{"n_kv_head": 1, "head_dim": 64, "d_mlp": 320, "activation": "swiglu", "norm_place": "pre", "init_std_qkv": 0.0455, "optimizer": "muon_variant", "lr_head": 0.00537, "warmup_steps": 200, "decay_fraction": 0.859, "doc_mask": true, "dataset": "wikipedia_en"}
MLP neurons of a small language model. Each row is named by its layer, matrix (gate and up: input weights) and neuron, and shows model dimensions 0-63. Each number is 128 + 24 x the weight over its row's rms, rounded and kept within 0 to 255. A neuron's up and down rows have the sign that makes its largest values positive.
After each neuron's rows, "fires after" lists the tokens most often just before its 100 highest values on Wikipedia text that the model never trained on.

L11.gate82 [114 130 145 155 123 162 121 122 112 119 132 172 128  95 103 166 157 139 172 137 107 153 127 137 124 135 118 113 137 156  86 135 114 106  97 121 111 134 138 172 138 143 112 111 105 139 158 111  71 138 119 115 116 127 125 115  95 162 152 135 118  99 110 128]
L11.up82 [140 122 168 157 126 148 141 110 142 128 125 134 148 139 169 173 137 132 165  98 105 139 139 130 156  73 131  91 147 136 140 116 127 138 131 130 140 132 158 150  98 125 113 123 181 150 131 143 116 146 127  88 126 119  96 112 171 118 146 108  97 167 136 182]
fires after: " T", " t", " B", " Air", " f", " b"

L7.gate127 [157  95 158 100 103 140 103 127 134 147 111 128 141 105  46 105 131 120 105 101  88 145 145 151 178 123 129 133 155 123 156 155 134 145 155 125 182 135 138 129  96 148 138 116 169 134 148  88 141 119 136 176 179 155 113 152 121 142 130 121 108 150  93 109]
L7.up127 [149 142 118  72 132 111 157 126 145 141 107 130 163 125 122 138 100 145 163 123 164 104 158 127  89 132 134 105 140 157 109 107  97 126 164 176 184 165 146 104 117  91 126 126  95 164 102  88 118 124 194 132 142 136 137 140 168 181 158 133 155 121 121 124]
fires after: "use", " For", "t", "al", "amp", "ad"

L2.gate239 [111 148  85 102 162 123 144  57 167 138 120 163  97 111 109 157 113 148  92 127  87  82 124 142 105 108 121 124  91 140 154  83 103  85 135 146 126 118  93  89 125 109  96 149 105 111 110 122 147 135 138 137 145 169 129 132 107 110 108 139 101 175 134 110]
L2.up239 [107 134 110 160 140 130 107 160 105 107 141 129 121 138 135 121  94 116 156 113  97 113 111  91 146 122  73 151 107 120 178 142 126 134 129 158 103 143 135 141 144 114 123 122 145 144 172  90 168  98 184 123 118 108 101 123 131 104 105  97 139 146 138 129]
fires after: " R", " L", " D", " O", " l", " g"

L8.gate238 [122  96 143 135 163 156  76 108 149 137 151 148 135 151 105 131 167 139 165 159 155 133 144 200 115 124 164 125  75 124 133 131 116 165 128 128 134 157 100 132 134 118 154 140 123 118 164 133 104 100 125 137  86  82  94  93 112 129 142 107  75 125 117 181]
L8.up238 [113 163 146 123 140 145  99 143 120 110 116 129 112 167 120 158 122 146 137  65 159 103 150 132 128 130 116 159 116 131 147 121 119  95 148 145  66 170  74 118 136  77 111 162 148 117 102 125 181 104 130 137 161  98 174 128 139 156 132 133 106 117 135 133]
fires after: " s", " Sp", " ex", "p", "sp", " m"

L8.gate115 [121 117 119 136 175 162 113 137 141 147 115 116 101 113 100 126 163 196 106 111  92 173 139 149 136 108 131  99 121 132 104 132 124 130 110  97 137 104 122 111 148 157 133 128 137 122 119 116  95 159 155 146 126  99 129 111 111 156 154 129 160 136 118 157]
L8.up115 [152 117 106 149 102 128 112  72 133 139 131 108 174 131 121 144 129 137 119 128 161 106 131 137 142 103 123 100 127 108 131 150  92  96 157  89 158 141 158 121 122 125  76  83 151 105 117 137 139  98 152 151 152  66 122 132 101 126 141 139 144 121 128 124]
fires after: ".", ",", " sh", "id", "oss"

L13.gate207 [131 138 147 127  66 115 157 131 114 149 165 120  81 121 127 134 132 123 165 156 103 163 124 106 134 101 102 188 118 106  71 105 156 156 153 149 120  98 101 162 116 150 110  84 146 101  84 120 146 104 180 124 142 137 105 178 148 111 121 139 132 103 134 104]
L13.up207 [143 133 145 155 147  83 154 122 116 126 117 173 109 138 141 170 163 140 103 170 120 136 109 156 150 142 114 120  81 133 134 107 134 134 104 154 106 117 148 136  75 147 154 146 140  90 142 163 125 140 148 103 127 148 135 103 154 117  55 105  97 124 141 141]
fires after: " C", " c", " T", " O", "ort"

L9.gate210 [117 139  54 119 108 165 158 152 115 119  98 118 143  99 107  95 149 159 108 190  76 105 153 134 151  98 115 161 132 118 115 126 158  77 132 136 126 123 138 132 105 101 114 134 113 130 121 139 179 160 156  89 124 111 132 118 127 110 131 116 143 117 123 149]
L9.up210 [134 161 138 110 122 112 110 158 110  89 140 116 131 123  97 145 163 129 134 169 102 159 165 141 114  83 114 107 156 136 155 127 138 148 134 171 125 137 135 164 112 119 177 113 107 116 113 155 128 117 143 115 112 138  97 172 121 129 110  78 164 158  87 170]
fires after: " c", " C", "i", "y", "ip", " de"

L11.gate115 [112 106 144 111  98 134 140 150 160 139 102 125  99 130 105 100 123 129 133 115 133 137 102 134 128 115 118 107 123 128 127 115 166 114 133 116 125 123 132 128 112  92 143 101  85  81 117 113 125 116 127  99  90 104 103  71 172 105 135  98 196 125 149 127]
L11.up115 [102 115  91 114 125 128 121 125 151 118 163 170  91 122 157 148 115 134 111 125 131 123 117 157 109 140  76  98 102 124 118 122 184 129 113  92 116 106 146 102 106 181 156 114  94 138 123 147 113  87 125 171 135 128  72 121 123 106 120 127  91 117 102 126]
fires after: " L", "L", " l", " n"

L6.gate266 [118 125 115 175 120  89 105 163 139 135 115  94 122 107 107 136 140 138 105  96  75 141 160  92 137 133 128 101 145 146  86 110 116 111 120 164 137 167 121 122 132  97 132 118 129  94 143 112 130 151 105 126 132 132 115 140 117 101 151  95 115 161 127 157]
L6.up266 [132 105 110 119 147 164 119 122  99 133 146 104 120 144 166 159 106 135 127 110 127 166 162  86 118 120 141 138 142 128 139 102 117 136 100 132 206 143 106 112 127 122 116 154 104 107 118 129 148 101  90 114 138 158 130 155 110  76 144 110  89 162  92 144]
fires after: " act", "it", "em", " m", "ug", " k"

L7.gate217 [150 150 114 106 155 132 124 135 115  64 132 117 150  94 144 111  90 126 106 158 128 123  84 157  95 125 174 134 133  98 134 108 157 121 145 125 100  72 120 130 120 140 141 108 120 155 104 117 125 101 102 119 111 136 142 120 171  99 124  87 112 138  93 113]
L7.up217 [108 148 164 140 147 121 106 157 132 111 109 140 103 110 155 130 109 119 125 110  92 115  96 141 140 111 145 149 128 143 156 110 133 122 127 127 113 124 125 134  95 134  88 140  86 152 111 153 115 130  90 123 109 128 143  97 114 121 179  88 109 113 143 125]
fires after: " m", " M", " det", "m"

L9.gate199 [115 137 147 138 147 172 134 127 163 133 127 108 129 148  71 131 114 120 137  97 132 115 114 165 111 140 113 113 103 141 138 103  76  93 140 110 125 137  76 118 141 129 107  91 138 141  80 129 118 133 149 176 154 113 143 131 117 101 110 151 145 141 128 141]
L9.up199 [166 180 152 142 137 112 139 123 165 129 145 158 132 155 118 118 130 164  89 124 119 155 139 117 137 142 148 120 133 131 142 160 141 160 134  92 184 153 115 137 131  92 126  81 146 116 106 130 122 127 156 125 101 101  99 114 116  75 133 171 140 125 129 116]
fires after: ".", ".\n\n", "=="

L5.gate121 [100 136 135 127  94 130 119 116 131 117 120  84 104 105 152 105 113 161 162 112 142 130 142 130 110 107 130  84 102 162 140 121 136 173 144 135 100 102 145 195  76 114 129 129 150 136 103 140 112 125 147 112 162 163 165 168  81 108 105 119 136 141 180 136]
L5.up121 [106  96 135 106 135  98 130 152 124 125 125 132 136 129 113 166 103 151 140 123 151 138 101  78 119 158 162 108 136 114 145  99 113 138 110 183 113 104 117 179 110  97 144 149 125 112 117  91 154 106  86 126 138 146 101 157 114 118  96 130 138 149 143 144]
fires after: " G", " C", " a", " m", " The", "ult"

L9.gate202 [134 129 119 103 112 141 108  79  99 111 150 137 175 145 143 112 126 136 140 104  96 129 118 118  77 122 165 134 149 103 176 130 168 106 117 115 127 114 150 123 155  87 107 153 133  97 138  83 146 120 150 150 122 121  98 152 115 124 100 125 102 126  88 108]
L9.up202 [113 137 118 138 100 107 127 146  84 137 117 152 126 101  85 122  83 114 110  96 187 174  81 129 148 162 125 112 124 106 162 105 136  98 122 161 126 121 114  90 146 145 100 138 135 106 156 112 113 136 129 139  97  94 116  98 115 106  61 122 142 125 130 151]
fires after: " v", " d", " s", " b", "|---|---|---|---", " ch"

L7.gate13 [139 121  87 131 118 134 173 148 139 103 142  85 132  87 124 131 109 137 154 112  97 117 141 106 105 135 118 109 171 114 120 119 136 138 113 160 171 149 147 121 118 115 135 112 146 130 115 129 158 129 101 103 117 119 131  99 133 163  78 131  81  97 190 112]
L7.up13 [101 159 160 145 122 121 133 128 101  88 156  83 118 137 118 105 154 123 162 136 110 155 101  58 131 157  92 106 130 131  90 116 142 104 132 128 109 138 144 137 124 123 127 137 101 162 156 139 127 124 149 150 155 112 106 129 114 155 139 109 126 160 117 122]
fires after: " Rep", " Democrat", " C", "min", "med"

L2.gate110 [131 121 119 154 117 136 134 139 134 133 137 100 130 132 152 145 113 144 133 121 137 153 144 151 165 139 123 157 146  99 144 118 125 104 139 107 111  98  98  84 144 106 168  63 139 103 125  91 157 107 105 112 119  92 153 100 106 111  87 105  86 114 114 102]
L2.up110 [149  79 142 151  78 147 107 115 123 139 133 142 171 126 173 109 122 107 114 111 121 147 128 175 138 140 117 117 130 136  88 135 149 123 171 134 123 128  76 108 161 163 140 122  81 148 121 178 159 142 125 103 158 103  74 140 116 139 140 139 141  90  96 139]
fires after: "re", "ra", " trans", "le", "os", " be"

L8.gate118 [159 120 130 191 110 149 112  97 200 100 132 104 111  93  87 122 182 164  80 103 156 104 114 141 113 120 164 119  82 146 133 135 151  98 144  84 156 127 107 134 145 128 179 154 137 149 111 107 111 173 152  91 138 148 154 134 116 117 127 143 170 106 154 117]
L8.up118 [100 155 145 138 139 115 108 125 115 134 104 159 149 114 137 152 121 159  96  89 162 143 104  80 130 110 109 103 135 117 137 110 154 170 135 105 135 148 139 158 150  89 122 133 139 124 121 156 162 140 148 103 106 129 141 109 117 114 131 115 196 124 119 100]
fires after: ".\n\n", "\n\n", " |\n\n"

L2.gate160 [ 96 144 140 144 125 103 162 125  84 142 159 120 147 114 118 154 121  98 188 141 134  82 158 138 137 163  84 161 135 120 154 116 125 142 170 132 127 122 120 129  90  94 131  91 139 142 173 116 152 147 186 125 158 106 112 120 132  94 116 137 140  89  85  99]
L2.up160 [142 105 129 157 133 135 122 157  96 159 131 139 127 139 165  86 167 108 174 136 143 116 135 164 110  95 130 155 110 133 159 140 126 203 118 133 159 107 143 115 123 121 138 149 138 170  88 131 133 101 161 116 131 150 113  93 134 137 154 127 142 120 198 122]
fires after: " d", " int", "c", " D", " C", " fl"

L2.gate14 [134 142 183 136 128 179 136 149 166 119 138 117 143 132  82 135 123 139 108 168 117  95 140 139 109 132 113 114 110 113  87 128 131 101 111 102  98 131 127 143 134 159 141 160 134 145 147 142 142 117 125 115 140  94 104  83 169 142 113 133 155 145 117 126]
L2.up14 [105  92 134  75 158 125 155 143 135 137 145 125 130 133 126 153 174 168 146  90 162 150 106 150 122 155 118  86 115 127  64 115 143 100 136 132 138 105  82 136 107 147 123 118 151 144 140 107  85 103 130 134  97 125 166 144 150 135 106 127 141 127 106 167]
fires after: " l", " I", " L", "ar", " Re", " he"

L5.gate238 [122 161 135  86 151 136 129 125 114 148 136 113 126 145 113 120  80 108 139 101 126 141 152 116 131  99 120  91 113 140 146 113 168 168 156 149 161 145 116 159 130 106 141 156 127  92 113 124 138 136 160 117 133 135 124  98 149 155 138 133 162 143  87 115]
L5.up238 [ 73 132 170  89 145 138 103 117 135  86 147 123  99 109 104 134 120  74 120 134 146 150 102 111 104 159 164 145 145 125 137 140 170 103 158 135 125 131 129 140 110 106 148 137 110 119 166 163 154 145 113 103 171  98 156  82 173 110 141 121 140 116  88 112]
fires after: "um", "|", " c", "C", "'", "H"

L2.gate10 [ 86  97 145 146 118 142 160 131 177 159 117 163  98  93 155 123 115 117 137 101  82 103 101 134 135 150 102 153  85 184 136 134  75 103  89 158 139 105 148 133 129 153 121 159 127 107 127 120 152  95  90 135 136 181 115 107  91 130 132 103 117 123 106 137]
L2.up10 [116  95  94 133 135 142 159 157 128 140 111 124  94 104 131 151  92 175 152 142 145  88 167 144 145 118 154 172 110 111 132 156 135 132 118  91 154 123 139 172 122 106 129 128 168 137 139 138 106 125 129 119  97 135 161 153  77 149 145 134 118 113 148 128]
fires after: " H", " h", " Th", " L", " B"

L7.gate189 [162  81 144 163 125 100 116 130 122 125 135 134 127 103 113 143 155 100 126 152 165 136  77 129 118 145 175 184 101  99 118 158 150 148 122 175 122 135 130  80 153 115  93 127 119 145  92 115 166 142 151 128  95  97  91  78  94 141 119 141 125 199 106 107]
L7.up189 [144  87 160 114 149 169 151 132 124 146 148 175 114 106 140 111 159 157 110 145 157 157 132 163 132 144 107 151 151 125  57 137 164 100 135 117 112 134 107 109 105 109  73 100 128 160 121 120  82 151 141 140 109 123 148  96 112 160 120 156 131 119 102 126]
fires after: " on", "On", "ic", " On", " February"

L2.gate275 [154 108 134 150 138 118 136 140 115 135 170 218 181 136  93 136 160 128 165 141 131 119 116 111 115 151 145 167 104 128 144 103 131 106 129 175 155 114 124 166  84 170 123 123 145 141 120  99 128 126 187 118 134 129 104 127 101 124 154 182 111 125 147  96]
L2.up275 [105 169 122 160 147 133 120 168 136 159 143 153  98 157 160 124 153 108 147 127  85  74 157 127 138 147 105 148  99 106 128 125 150 140 109 113 194 133  84 122 137 132 107 112  89 149 111 146 122 119 127 140 121 121 117 113 127 154  41 128 176 125 131 111]
fires after: " L", " D", " d", " de"

L13.gate92 [114 127 167 127 164 155 109 112 166  96 202 131 187 125 137 112 131 145 113 116 178 114 119 164 118 123 150 142 144 121 146 103  96 166 132 132 103 132  91 126 162 147 118 130 114 173 108 124 114 113 185  87 129 117 136 134 103 130 113 142 110 151 148 144]
L13.up92 [ 92 105 167 153 109 127 151 132 139  98 187  88 114 155 134 141  66 188 140 126 142 117  90 136 177 134 214 120 125 113 143 134 119 134 118  90 156 144 106 126 152 164 112 132 106 182 113 119 106 118 159 149  95 152 127 159 153 123 120 134 115 144 105 109]
fires after: " ", "0", " ch", " for", " comp"

L6.gate303 [138 105 128 154 178 135 139 101 135 143 124 137 145 105 175 145 146 120 155 123 136 131 125 139 128 151 100  96 114 150 143 159 146 136 107 189 157  91 136 172 156 101 117 131 125 148 159 121  97  43 119 119 132 144  85 106  95 158 201 128 138  87 126  80]
L6.up303 [146 118  96 142 137 129 127 126 149 125  88 144 116 153 164 160 156  91 127 156 136 144  99 148 160 107 105 161 130 127 115 123 112 142 131 158 148 120 132 160 123 163 114 144 147 140 174 133 117 145 146  82  94 128 133 114 139 178 140 159 112  78 142 106]
fires after: " H", "h", " h", " resp", " T"

L7.gate203 [131 135 120  96  87 151  86 126 141 140 116 143 131 102 171 161 180 152 112 127 124 131 136 166 109 103 146 111 117 149  97 157 152 136 134  75 130 155 117 146 151 128  99 131 112 136 122 138  82 133 137 136 122 146 156 108 198 109  99 147 147 167 135 105]
L7.up203 [108 148 137  89 145 115  82 143 140 165 121 172 142  95 147 139 188 147 113 117 172  98  95 194 103 139 132 114 140 126 149 148 120 115 109 137 132 102 195 107 110 121  91 123  90 120 122 164 139 150 115 139 123 133 124 105 102 104 155 145 128 146 136 163]
fires after: "W", "E", " W", " L", " B", " w"

L11.gate156 [ 86 147  92 121 137 130 138 129  83 134 137 139 134 145 160  86 161 117 102 158  95 125 121 162 133 172 125 106 124  98 122 131 121 102 154 153 162 140 120 140 134 118 134 115 117 107 132 124 136 107 155 110 143 129  97 176 167 142 115  84 125 151  87  99]
L11.up156 [144 143 102 135  93  86 155 140 151 116 124  90 141 131 128 188 119 104 114 136 102 170 102 160 113 149 139 130 131  90  67 133 119 164 135 131 128 101 138 140 131 147 138 140  96 138 163  79 149 142 128 134  99 100 135 165 148 125 154 151 167 111 110 118]
fires after: " v", "ald", "n", "av", "od", "-"

L6.gate270 [143 116 121  85 130 114 143 130  91 127 131 157 104 147  88 151 146 151  51 132  87 103 138 154 122 129 119  96 186 132 113 132 136 140 130 161 100 117 125 144 139 102 131 145  76  92 144 145 102 141 111 139 131 114 159  99 124  86 125 105 119  98 168 130]
L6.up270 [139 149 123 115 146 137 116 127  99 144 150 151 148  95  85 102 177 140 144 100 144 119  89 102 111 206 142 132 188 123 142 157 136 129 114 110 157 149 157  67 144 127 128 151 139 102 137 147 151 130 145  92 132 141  95 105  80 135 176 137 106 113 153 184]
fires after: " m", "em", " B", " v"

L6.gate83 [100 143 106 142 118 125 140 113 133 110 119 120 145 155 100  96 125  95 132 124 157  80 129 140 125  97 175 102 166 154  87 153 127 109 158 114 126 147 149 157 146 134 110  85 132 135 104 120 131 134 146 129 129 165 133 145 101  83 164 165 139 141 155  85]
L6.up83 [137 148 129  98 201 113 106 113 134 171  60 132 162 140 138 121 171 127 145 146 145 135 128 136 168  54 129 107  98 125 125 114 159 116  84 115 100 129 154 141  95  93 134  90 115 123 101 143 173 115 138 100 132 113 123 132 120 131 167 194 139 125 155  98]
fires after: "at", " W", "W", "w", " F", "f"

L7.gate299 [110 117 151 113 139 165 103 134 153 140 139 149 101 116  87  94 163 108 163 103 124 133 114 106 136 116 141 102 141 118 156 126 120 101 120 127 118 130 126 116 147 130 132 137 128 159 141 113 143 153 117 172 130 117 139 112 145 133 110 181  78 125 114 138]
L7.up299 [127 125 139 131 117  97 117 116 143 134 118 105 123 193 105 170  99 142 140 143 136 123 127 119 149 199 152  82 162 148 157  87 127 146 145 157 141 109 140 151 175 124 111 117 132 141 126 109 105 110 119 125 117  69 154 103 118 127 138 118 125 127 140 123]
fires after: ".", " sub", "′", " ind", " pro"

L8.gate0 [126 170  87  94 112  97 131 118 142 144 134  96 123 103 159 145 122 130 150 127 139 128 109  91 132  94 141 130 105 132 146 152 128 101 111 115 155 121 160 132  92 171  93 121 179 148 111 101 153 144 137  88 139 147 163 112  95 147  89 112 147 134  87 150]
L8.up0 [117 136 150 126 116 126 132 168 154 160 114 110 117  87 123 149 113 112 161 133 149  88 119  87 123 100 117 135 124 109 133 121 126 174  84 109 169 109 150 151 160 113 112 141 139 132  94 106 113 114 122 175 139 146 135 121 126 144 120 116 158 147 107  82]
fires after: " y", " am", " Th", " h", " Sec", " describ"

L5.gate291 [154 180 108  73 105 144 139 145 116 110 115 102 111 136  93 113 107 123 145  97 124  52 157 148 129 127 118 173 105 141 125 100 102 130 134 118 144 133 152  79 131 122 127 135 122 129 135 144 181 111 152 170 137 170 137 155 119 148 125 123 164 109 118  74]
L5.up291 [145 108 147 100 125 168 122 117  65  92 145 133 141  91  88 131 165 128 115 170 140 141 123 145 126 130 183 135 123 144 162 145 142  95 149  99  78  91 175 124 143 144 116 116 142 157 143 127 132 134 168 143 124 122  78 118 138 193 151 126 141 120  87 142]
fires after: " b", " d", " B", "B", "-b", " s"

L2.gate227 [132 111 155 114  92 152 147 118 142 148 157 133 138  89 136 133 115 123 198 137 136 104 139  96 101 161 140 195 120  94 164 121 137 103 117 114 143 152 152 126 144 141 144 133 132 135 148 112  95  86 120 124 109 132 134 131 126 169  69 127 119 136 154  51]
L2.up227 [138 138 135 106 125 143  95 187 107 107  98 162 107 120 105 113  92  82 149 120 143 119  89 130 120 139 117 134 126 135 144 154 135 119 143 176  90 120 106 118 147 150 117 144 124 132 168 145 136 152  98 131 133 160 150 108 137 133  93 122 154 132 123 115]
fires after: " s", " D", " S", " d", " com", "D"

L11.gate146 [137 172 152  91 154 149 140 109 130 100 176 120 137 117 118  90 131 136  96 107 124 131 118 133 104 133 185 113 142 142 133 145 154 170 146 170 149  82 125 152 108 113 124 143 140 130 124 148 160 111 130 112 120 140 109 124 130 134 126 106 124 167 154 118]
L11.up146 [158  68 139 125 149 169 145 144 107 102 111 111 133 140  98 111 134 106  93  98 156 134 114 178 134 115 124 136 135 144 119 153 134 111 146 116 134 118 153 140 102 145  99 108 143 126 120 126 170 130 145 135 121 133 101  92 124 115 161 139 144 171 147  87]
fires after: ",", " the", "'"

L8.gate262 [165 165 126 124 152 130 123 161 116  90 138 107 143  88 123 124  74 135 125 159 115 119 118 119 121 162  98 104 163 132 160 118  83 118  94 161 117 119 119 127 124 120 113 132  73 185 122  92 112 149  99 136 107 143 101  93  79 126 118 110 144 105 120 129]
L8.up262 [143 120 129 134 167 104 132 154 141 109 105 100 157 174 104 139 129 151  99 116  62 149 134 109 135 136  89 167 135 133 172  95 102 151 134 129 129 165 184 181 105 159  91 134 139 146 148 104 115 142 117 154 142 108 155 153 106 145 119 115 130 140 166 135]
fires after: " t", " b", " pro", " min", " ty", "ap"

L9.gate236 [ 84 130 143 170 134 116 108  94 136 134 117 110 119 138 136 156 120 137  82 134 125 145  89 165 149 123 155 166  98 118 142 104 136 140  92 117 121 130 129  79 131 143 127 161  98 132 111 116 102  97 157 151 166 143 117 112  69 140 148 117 115  81 144 135]
L9.up236 [119  97 146 143  95 120 115  83 145 150 142 113 132 141 119 139 148 128 102 137 140 152  86  98 154 143 159 112 108  92 153 109 134 161 122 102 129 154 137 158 153 110 124 132 139 116 151  98 106 139 142 151 142 167 155 156 137 146 184 166  88 119 129 103]
fires after: ",", "I", " as", " wh", "."

L5.gate197 [128 144 110 170 157 107 102 120 121 156 131  93 148 109 124 122 112 159 133 124 159 108 128 142 118 122 142 121 113 113  99 132  98 146 137 120 151 144  97 110  90 101  96 122 123 154 158 140 169 106 182 139 113 142 153 135 125 128 132 110 108 128 115 133]
L5.up197 [135 130 139  98 116 178 150 104 126 108 102 111 141 114  75 108  94 184 167 131 109  86 124 123 135 137 137 127 115  97 107 118 127 121 169 100 155 132 176 138 107 112  80 150 161 108 132 148 131 126 153 135 124  92 149 131 147 133 142 153 140 127 142 149]
fires after: " ", "\""

L5.gate52 [133 106 158 123  68 159 118 133 117 144 101 160 140 139 120 139 107 113 133 143  87 154 151 135 126 139 119 155 111  73  90  88 167 118 140 131 132  82 131 141 107 121 118 171  85 136 147 105 141 179 139 144 109 112 121 141 158 144 119 111  89 121 139 144]
L5.up52 [ 95 128 108 100 110 118 115 128 119 129 136 115 146 164 156 162 125 116 112 144  92 109 118 120 163 115 104 156 127 130 127 106 132 151 113 132 115 111 109 139 148 113 127 133 103 122  89  84 152 156 148 152 112 139 132 135 166 115 134 132  99 128  94 109]
fires after: " C", " c", " cont", "J", " l", " ch"

L7.gate246 [101 122 143 116 130 158 149 107 162  96 167 101 117 122 130 141 110 133 108 135 108 100 105  87 103 164 106 121 131 119 117 166 159 147 134  99 131 170 120 133  91 101  94 150 134 129 128 144 106 138 127  93 121 146 155 125 174 103 111 184 129 130 135 120]
L7.up246 [131 100 136 114  65 133 125 107 139  80 154 134 132 108 113 105 175 114 132 131 125 112 132 148 106 122 153 107 117 129  61 113 136  87 143 116 117 167 121 151 104  96 109 150 134  86 118 152 178 145 130 137 153 128 116 114 104  97 115 177 131 135 163 150]
fires after: ",", " N", "c", "red", " C"

L7.gate68 [ 94 145  88 124 160 156 118 136  83 122 122 123 123 109 156 143 151  69 104 100 166 126 104 178 157 119 142 140 140 104 129 162 155 123 142 112 147 114 149 107  98 112 117 126 123 127 134 170 110  76 117  83 148 110 145 137 153 137 103  98 129 137 142 123]
L7.up68 [123 142 122 151 128 136 120 154 130 150 126 157 112 147 108 119  98 159 125 161 103 153 128 137 122 137 128 167 137 147 105 111 157 140 133 130 150 128 141 127 146 122 113 126 115 102 112 100 133 114 118 116 159  91 111  98 170 109 152 111  89 155 148 143]
fires after: " c", " M", " C", " B", " m", " S"

L5.gate186 [ 90 130 119 124  77 161 139 124 153 121 144 120 115 170 116 122 114  96 106 106 139 153  99 132 126  97 115 131  76 131 146 106 155 149 132  97  86 120  80  99 138 124 120 154 158 141 155 178 121 138 127  75 107 140  90 106 146 127 122  90 157 145 141 183]
L5.up186 [147 143 141 103 143 123 121 139 123  72 113  91 124 130 144 154 117 118 161 103 104 130 116 128 121 125 157 142 109  91 177 178 139 126 151 103 126 142  99 144 141 129 108 116 141 106 135 134 111  88 123 155 113 121 142 166 136 152 118 121 133 156 131 121]
fires after: " differ", " s", " ex", "um", "eg", "gr"

L2.gate217 [106 129 130 120  94 123 108 111 148 118  73  86 100 117 141 131 159 122  87 153 122 103 136 125 141 164 125 165 157 107 121 151 101 119 135 133 137 134 138 187 159 110 121 151 122  91 177 134 141  85  85 105 165 107 100 127 128 143 165 166 142 143 135  82]
L2.up217 [142 106 138 131 136 124 152 128 126 139 130  90 130 130 141 100  84 108 110 121 142 135 114 155 121 153 196 171 149 110 162 124 144 119 131 157 114  98 111 128 175 127 141 144 147 121  68 155  98 181 161 158  94 132 164 162 113 181 130 139 140 140 139 110]
fires after: " s", " h", "ou", " H", " resp"

L7.gate132 [ 87 153 125  94  98 127 145 172 113 102 145 116 118 129  80 148 128 125 158 104  81 112  85 105 101 114 142 124 119 138 121 115 134 149 137 158  73 111 133 166 123 143 126 105 135 132 105 118 131  99 206 103 124 135 138 124 104 121 151  87 179 133  99 139]
L7.up132 [102 109 154 158 115 108 131 144 140 123 135  95 137 115  84 107 116 121 126 154 148  86 171 128  99 172 112  98 151  87 128  94 152 113 166 134 139 105  93 141 124 137 103 113 137 115 105  94 142 161 102  90 158 118 128 138 133 103 133 135 156 159 106 178]
fires after: " an", " An", " par", " new", "ad"

L10.gate114 [112 114 161 161 129 151 126 127 165 127 122 123 105  99 115 105 125 196 101 132 184 139 133 141  76 105 127 142 142 156 107 137 111 109 139 111 138 137 154  89 143 117 109 129 176 138 126 123 116 129 143 147 100 103 136 119 101 113 135 130 127 114  84  96]
L10.up114 [123 144 149 153 130 123 121 159 146 178 131  82 113 110 116 121 139 117 121  80 140 125 118 104 127  86 153 127 126 133 141 148  91 138 141 102 125 125 158 136 128 124  84 136 144 122 117 146 107 124 102 133 148 107 144  82 104 145 138 106 167 154 144 133]
fires after: ".", ",", ".\n\n"

L6.gate53 [ 59 104 143 131 142 153 134 147 167 135 160 161 163 143 107 143 151 138  54 114 111 106 120 137 149 114 124 162  88 134 136 123 150 140 145 108 164 126 112 155 117 124 142 145 152 144  96 119 108 100  94 146 108 129 122 129 145 116  89  82 175 126 156  61]
L6.up53 [117 115  92 183 143 101 125 141  93 125  81 173 119  97 197 122 141 156 161 150 119 124 131 123 177  99 122 120 120 100 109 136 121 112  97 164 123 126 141 115 140 128 119 151 168 124 121 132 152 101 162 122 151 164 140 148  91 124 144 125 147 139 143 147]
fires after: " I", " W", " M", " D", " U", " L"

L2.gate48 [142 112 103 125 147 117 146 107 142 142 159 152 101 110 105 135 136 151 130 113 122 108  84 168  97 197 106 116 102 132  81 178 126 112 139 102 115 151  78  94 137  92 109  86  87 154 136 114  96 127 136  97  88 169 156  95 110 140 137 142 134 143 125 141]
L2.up48 [133 179 106 155 146 110 169 159 115  56 174 121 145 154 109 122 132 105 153 131 122  87 162 158 104 117  99 142 111 115 161  91  78 103 119  87 151 145  79 136 119  92 113 121 162 126 138  98 124 146 131 150 133 128 112 154 120 128 127 108 138 167  81 104]
fires after: " l", " D", " L", "L"